Weights of a small transformer language model.
Architecture: rotary positions, no biases in attention or MLP, untied embeddings.
MLP neurons of a small language model. Each row is named by its layer, matrix (gate and up: input weights) and neuron, and shows model dimensions 0-127. Each number is 128 + 32 x the weight over its row's rms, rounded and kept within 0 to 255. A neuron's up and down rows have the sign that makes its largest values positive.
After each neuron's rows, "fires after" lists the tokens most often just before its 100 highest values on Wikipedia text that the model never trained on.

L6.gate179 [166 158 181 101 115 103 150  80 125 144 140 140 187 114 129 150 132 140 122 177 138 114 106 108 109 141  98 112 129 129 131 136  77 117 151  96 148 133  74 139 133  67  83 160  67 145 135  94 125 154 120 104 158 177  73 141 141 180 118 100 112 125 112 144 167 125 138 137 158 135 120 146 156 122 127 129  95  91 142  53  96 135 147 163 126 135 131  92 139 137 116 108  65 168 131 113  86 103 189  79  99  88 117 116 164 155 133  98 184  96 110 189  51 121 129 153 125 118 115 169 127 126 111 110  63 134  60 251]
L6.up179 [181 114 209 110 121 147 163 127 146 126 126 120 169 120 150 158 190 152  99 110 147 152  95  77 124 117  79 110 111 103 153  60 114 147 163 120 109 145  80 192  83 119 110 148  85 118 134 116 112 150  78  73 110 164 100 117 200 114 143  91 113 123 153 128 156 154 179 143 140 157 140 120 141 127 106 148  54 106 140 114 123 175 189 176 130  93 135  75 111 149 123  68 111 135 163 152 124 148 150 137 120 128 143 130 163 110 142 152 153  79 123 162 132 133 117 142 153 121  99 137 130 178 109 145 104 104  86 166]
fires after: "==", ".", "===", "1", "0"

L6.gate289 [187 107 126 170 130 171 156  68 140 143 151 157 173 151 154  72 136  94 195 149  45 115 173 205 129 148 122 151 138  90 129 112  73 153 162  89  97 128 103 145  62 127 155 141 100 150 148 159 182 125 157 132  93 121 134 184 120 172 125 144 129 167 117 126 157 111 161 146 138 212  93 205 124 124 134 103 171  84 133  87 184 105 184 193 162 155  83 126 140 118  76 176 149 114 211 128 109 189 126 143  41  95 127 122  82 163 157  69 139 126 154 126 111  71 159 117 121 104 143 158 113 113 179 202  54 112  98 128]
L6.up289 [123 130  66 155 120 148 170 122 132 130  43  98 139 112 145  54 161  98 122 105  92 165 183 153 133  76 141  89 174 100 158 117 146 128 151 148 143 164 123 112  93 136 144 151 128  97  79 140 128 127 140 162 171  77 118 148 173 164 105 186 124 104 105 136 133 145 136 111 109 203  84 139 132  77 110  67 158 113 204 152 144 118 126 125 164 140 184 120 106 100 154 166 137  99 173 131 167 180 107 135  77 129 108 160 124 174 121 113 133 135 172 139  99  79 179  92  90 106 108 140  97  97 197 187 131  59 113  53]
fires after: "-", "–", "1", "+"

L6.gate122 [102 161 146 143 131 150 146  54 116  81 172 139 118  96 132 109 112  57  97 150 140 105 133 123 107 125 131 167 161 175 111 104 139 178 165 132 175 167 128  80 143 136  89 108 118 165  74 171 113  81 169 144 106 155 160 113 141 147 175 141 115 121 117 137 185  92  93 102  88 108 125 152 137  81  92  89 127 168  79 117 178 139 161  92 143 103 149 130 101 141 112 162 162 131 142  98 147 114  66 138 159  93 113 172 106  88 195  67 180 103  83 114 172 143 182 158 130 130 156 151 144  99 152  99  75 112 101  87]
L6.up122 [158 139 151 167  92 165 181  69 108 139 109 115 185 132  78 111 142 113 117 144 122  90 128 146 129 137 141  95 139 158 103  71 133 135  90  77 106 146  97 131 142 195 102 178 157  86 116 117  85 103 172 154 102 189 137 119 149 133 164 133 115 142  95 106 139 125  73 138 135 139 125  84 116 113 118  62 101 102 120 150 164 129 120 115 108 175 145 191 140 111 122  92 138 134 100 118 153  93 142 119 141  94 171 154 128 134 165 138 144 128  48 105 140 122  96 166 184 151 131 147 113 191 148 163 137 116 116 151]
fires after: "the ", "202", "201", "200", "The "

L7.gate472 [113  90  95 132 158  97 203 128 120 134 128 160 116 172  67  98 156 134 127 157 154 114 151 117 132 109 121 153 105  70 105 113 132 145 220 114  99 147 134 131 129 118  93 159  83 245 127 142 118 155 170 157 158 180  99 117 126 140 157 124  97 117 109 120 157  91 100 143 122 105 160 189 171 151 156 134 166 114 101  83 165 143 157 168 196 114 126  91 175 127  84 151 158 124 199 118 122 173 128  98 159 127  84 179 150 136 163  39 196 106 121 156 103 121 151 107 150 141 122 140 155 153 105 165  97 111  79  95]
L7.up472 [122 139 172 107 180 140 118 135 184 114 125 101 104 172 129  86 143 128 116 160  67  72 134 205 115 140  84 126 129 134  97 151 125 141 138 177 142 120 130 108 151 177 133 126 115 153 118 118  82 101 105 127 128 174  81 128  97 154 188 150 160 136 128 138 165 151 117 145 101 133 108  90 127 107 155 141  98 118 166 107 116 126  99 128  94 138 124 146 141  90  94  97  74 112 179 160 153 170 150 140 157 145  88 178 107  98 151 120 172  90 104 163 179  84 158  76 133 122 157 111 148 131  66 137 149 113 148  78]
fires after: "of ", "202", "S", "–", "200", "201"

L6.gate516 [140 113 118 128 136 188 111 126 138  67 125 149 117  98  98 133  90 107  76 179 132 171  93  86  82  96 103 153 136 184 152 102 137 137  52 161 141 124 150  93  97 128 145 113 203 174 109 118 136 119 120 121  82 103 132 132 145  84 196 166  87  95  34 111 133 124 127 119 174 149  97  98 115 148 111 138 125 169 142 110 190 152 133 125 113 104 146 122 143 112 149 173 153 118 182 137  55 116  48 107 139 121 159 148 119 106 146 118 118 115 184 131 162  96 152 150 150  57 126 104  87 156 118 128 128 165 150 138]
L6.up516 [ 71 135 151  60 170 113 147  96 107 135 202  64  97 197 108 146 129 114 131 163  94  85 126 181 114 108 156 159 183 113  90 124 118 118 129 156 118 138 155 175 157 178  80 104 140 118 165 137 107 142 112 184 169 141 172 108  81 195 150 148 171 102 136 149 119 126  86 117 153 119 184 142  70 124  90 124 105 143 135 134 146 114 103 101 137  82 133 113  87 151  77 139  90  97 144 120  70 134 101 142 106 125  96 173 201  76 174 121 121 112 134  88 141 186 162 115 115 194 165 140 154 145 114 158 141 102 135 103]
fires after: "H", "G", "V", "Sh", "T"

L6.gate220 [ 98 127 142 140 109 118 133 135 128  90 133 117 139 142 117 161 125 138 139 169 116 121 104 182 101  87  95 213 136 137 164 115 139 196 179 160 142 144  99 148  96 158 133 160  93 117 190 136 102  52  95  89 134 160 126 111  88  64 185 136 155 165 166 106 104 121 159 121 116  92 105 162 174  97 145 129 124 109 153  78 129 136 108 120 133 110  62 153 124  74 111 160 161 121 158 187  91  77 153 150  94 138 134 133 163 164 124 141 168  64 163 204 155 139 189 144  98 155 145 155  75  70 140  98  45 135 109 189]
L6.up220 [ 93 128  86 152 103 138 154 139 153 120 167  71 123 131 131 112  96  93 118 159 114 197  65 134 144 118 106 182 131 120 174 138 126 154 163 108 169 160 162  73 112 130  82 178 132  92 140  93 143 159 112 110 154 134 111  84 112 145 165 178 141 103  92 142 129 143 107 108  96  94  85  78 142  77 179 106 103 172 155 112 132  96 120 116  81  89 154  98 132 133 112  62 171 174 115 184 135 136  73 135  97 152 121 133 161 110 148 153  99 136 132 124 151  63 126 146 150 134  90  94 150 113 148 153 106 102 177 142]
fires after: "T", "G", "K", "M", "H", "Gan"

L6.gate757 [126  76  70 141 105 133 127 158 158 117 141 108 115  93 145 103  55 121 158 168 116 134 194 110 100 151 162 131  93 163 125  90 155 160 162 165  96 101 125 148 129 119 127 116 198 103 119 157 188  70 117 148 150 155 164  96 142 138 155 119 158 143 132 144  86 121 170  85 179 156 186 128 103 114 136 146 102  85 140 135 108 112 163 144 168 155  89  94 119 157 142 164 170  76 122 132 106 167 146 128 123 156 119 115 135 107 107 133 159 153 128 104 172 133 202  98 108  94 127 116  56 123 101 190 142 149 106 117]
L6.up757 [160 130  95 109 124 142 104 172 176 128 165 144 182 142 181  99 127  98  85 106 136 117 112 111 103 135 126 133  98  96 157 125 147 129  95 178 106  88 178 111 154 123 141  49  72 126 155 110 115  76 161 127  69 165 165 138  94 136 105 115 112 144 138 139 121 110  88 167 161  87 112 145 103 112 126  75  97  95 106 103 105 150 115 101  81 133 137 113 154  61 104 101  90 116  90  79 175  94 115 109 164 105 124  65  96 172 161  93 159  62 128 177 106 121 152 152 183 118 115  88  52 196 124 193 153 115 159 104]
fires after: "St", "W", "R", "Aer", "D"

L6.gate408 [155 156 105 121 153 178 150 101  89 121 150 149 189 117 102 109 100 101 134 192 204  86 165 125 162 140  93 151 111 111 114  76  70 119 175 107 192 171 149 167 157 102  62 176  86 149  90 153 128 124 174 114 150  81 107 187 143 149 124 143  94 143  95 171  87 111 150 115  37 110 201 126 214 152  95 147 136  75 112 125 114 184 164 118 156  90  95  98 151 147 130 135 144  87 130  72 156 110 117  89 117 136 145 131 156 100 114  56 146 135 110 140  99 122 118 131 132 120  52 146 171 118  95 118  74 174 116 168]
L6.up408 [151 152 169 116 108 112 135 181 117 102 134 124 107 164 140 121  83 144  92 147  86  81 108 184 147 162 150 163 113  91 142 130 139 124 179 141  57  65 126 154 126 138  90 165 116 140 152  88 117 114  59 187  72  79 152 105 118 111 103 117  81 114 145  83 193 147 122  61 163  87 182 129 141 186 126 168 157  79 176 151 163 167 197 131 113 109  93 118 171 111  71 106 116 147 149 157 150 174 146 129  71 133 146 144 114  93 115 107  61 125 116  97 181  63 113  60  91  96  83  60 168  90 132 151 119 127 125 167]
fires after: "\n", "202", ".", "201", "200", "Votes "

L6.gate199 [163 148 181 101 172 141 143 140 138 141 102 176 149 165 172  88  84 127 203 169 115 126 109 108 122 100 156 128 154 132 142 145 102 152 184  79 163  94 100 103 107  43 164 218 112 153  71 111  83  99 186 146  69 132 139 178  87 142 129  89 117 133 181 141 174  98 152  95  59 143  61 167 160 170 117  88 154 125 101 102 109 152 113 146 102 151  98 103 172 120 165 151 161  68 125 124 157 116 171 131 119  87 147  69  59 168 154  79 136  99 123 197 104 115 144  86 114  85  71 168 127 175 135 142  71 147  69 110]
L6.up199 [153 184 188 128 200  86 131  61 153 150 155 182 161  53 182 114  90 110  90 147 123 124 106 160 146 176 142 160 134 125 129 154 129  84 131  98 149 126 116  97 145 112 129 142 129 146 112 165 115 125 171 113 131  66 120  87 105 149 136 108 115 153 161  67 142 148 127 132  97 165 126 137 112 178 119 136 126 144 152 125 147 156 103 140 117 128  83  92  88 164 169 110 128 124 177  84 148 120 170 133 139 143 103 109 148  69 134 114 148  77 107 112 131  74  94  88 127  82 143 108 150 101  89  91  96 183 118 134]
fires after: "–", "0", "15", "1", "199"

L7.gate263 [136 108 149 121 125 125  94 114  85  87 114 142 116 144  74 125 156 127 115 141 136  92 149 151  79 137 135 128  98  81 108 170 107 157 215 144 134 125 102 115  92 132 208 134 136 151 151 210 133 126  94 138 123 168 115 143 167 196 126 158 107 147 179 105 149  86 170  98 104  76 132 197 139 131  99 133  93 103  81  93 109 115 111 185 149 111 138  99 134 100 116 117  79 193 151 147 111 119 131 137 113 108 153 119 122 165 127 100 133  98 113 148  87 116  93 125 137  84 138 150 121 175  80 191  92  94 106 109]
L7.up263 [116 133 183 133 158 166  94 129 127 139 152 132 104 124 140 169  94 136 140 163 185 142 166 109 183 140  91 114 147 203 108 147 121 174 109  87 149  89 136 151  52  90  34  92 132 141 119 131  91  84 158  86  83 116 112 135 101 130 117 113 158 117 179 141  90  90 181 128 188 119 120 183 123 120  65 108  98  87 112 124 126 158 111 165 180 161  82 184 106 113 126 158 147 113 106  91 183  81 138 130 103 140 112 142 173 133  80  99 109 134 139 186 127 137 102 148 145 151  59  63 152 130 167 144 109 131  81 150]
fires after: "–", "0", "5", "2", "1"

L6.gate479 [114  96 148 154  57 114  78 171 115  73 133 149 130  77 170 106  67  55 103 101  95  91 104  80  95  96 142 143 125 142 139 135 101 128 183 138 137  81 150  88 153 136 139 168 146 142 155 117 107 194 152 102 166 127 136  91 112 125 139 117 133 166 114 149 102 109 172 101 135  72 188 118 143 139 120 122  86 118  89 103 168 182 118 161 115 106 157 114 182 151 134 109 149 121  89 143 125 133 129 128 129  92 105 128 121  97  88 127 159 123  95 153 175 103 114  40 145 145 148 110 169 166 142 137 123 134 142 116]
L6.up479 [126  89 112 112 116  85 127  95 152  61 162  94 114 119 139 116 134 117 102 177 158  75  96  77 155  84 113 123  84 167 165 122 185 166 146  87 147 105 183 108 123 144 203 122 110  83 164 125  68 125 148 130  85 196 126 170 141  79 142 191 166 144 139 111 115 126 141 127 133 127  88 128 133 127  88  88 150 153 155 106 125  87 146 118 143 103  91 145  88 130 138 107 134 119 179 107 215 150 120 123 178 132 125 181 103  68 140 136  77 150 112 159 121  88 132 184 198 119  94 134 129 135  91 167 137 145 119  72]
fires after: "B", "P", "St", "F", "R"

L6.gate20 [148 130  80  90 123 161 121  71 117 115 181  60 132 113 134 150 161 126 159 163 156 169 104  98 139 124 128 197 133  89  91 120 102 140 164 171 127 123 103 125 108 113  87 184 136 100 136 112 137  96 169  94 142 118 133 107 184 158 128 157 113 138 103 136 125 117 114  98 160 163 102 118 140 153 168  95  85 102 131 103 149 148  88 105 125 119 105  82 124  99 109 111 117 123 146  79  63  97 132 125 101 133 143 120 130  88 138 118 172 137 124 202 105 105 127 154 141 110  76 110  75 177 140 140  43 120 164 108]
L6.up20 [137 101 148 111 151  15 130  89  52  76 171 173 111 169  87 108 110 136 118 151 139  90 129  97 131  88 139 156  99 190  83 136 167 157 117 130 145  91 154 108 130 141 109  84 149 128 185 122 116 169 143 126 154 142 100 123 125 203 141 141 149  91 138 111 198 131 140  50 166 106 110 123 139 126 124 132 111 156  94 142 197 116 108 173 143  80 132 108  81 124 185 144 143 183 102 140 123 211 108 122  98 163 138 161 163 162 143 159 139 136 122  74 146  88 112 149 124 149 136 133 155 106 186 109 154 154 153 160]
fires after: "0", " ", "0 ", "G", "H", "Sh"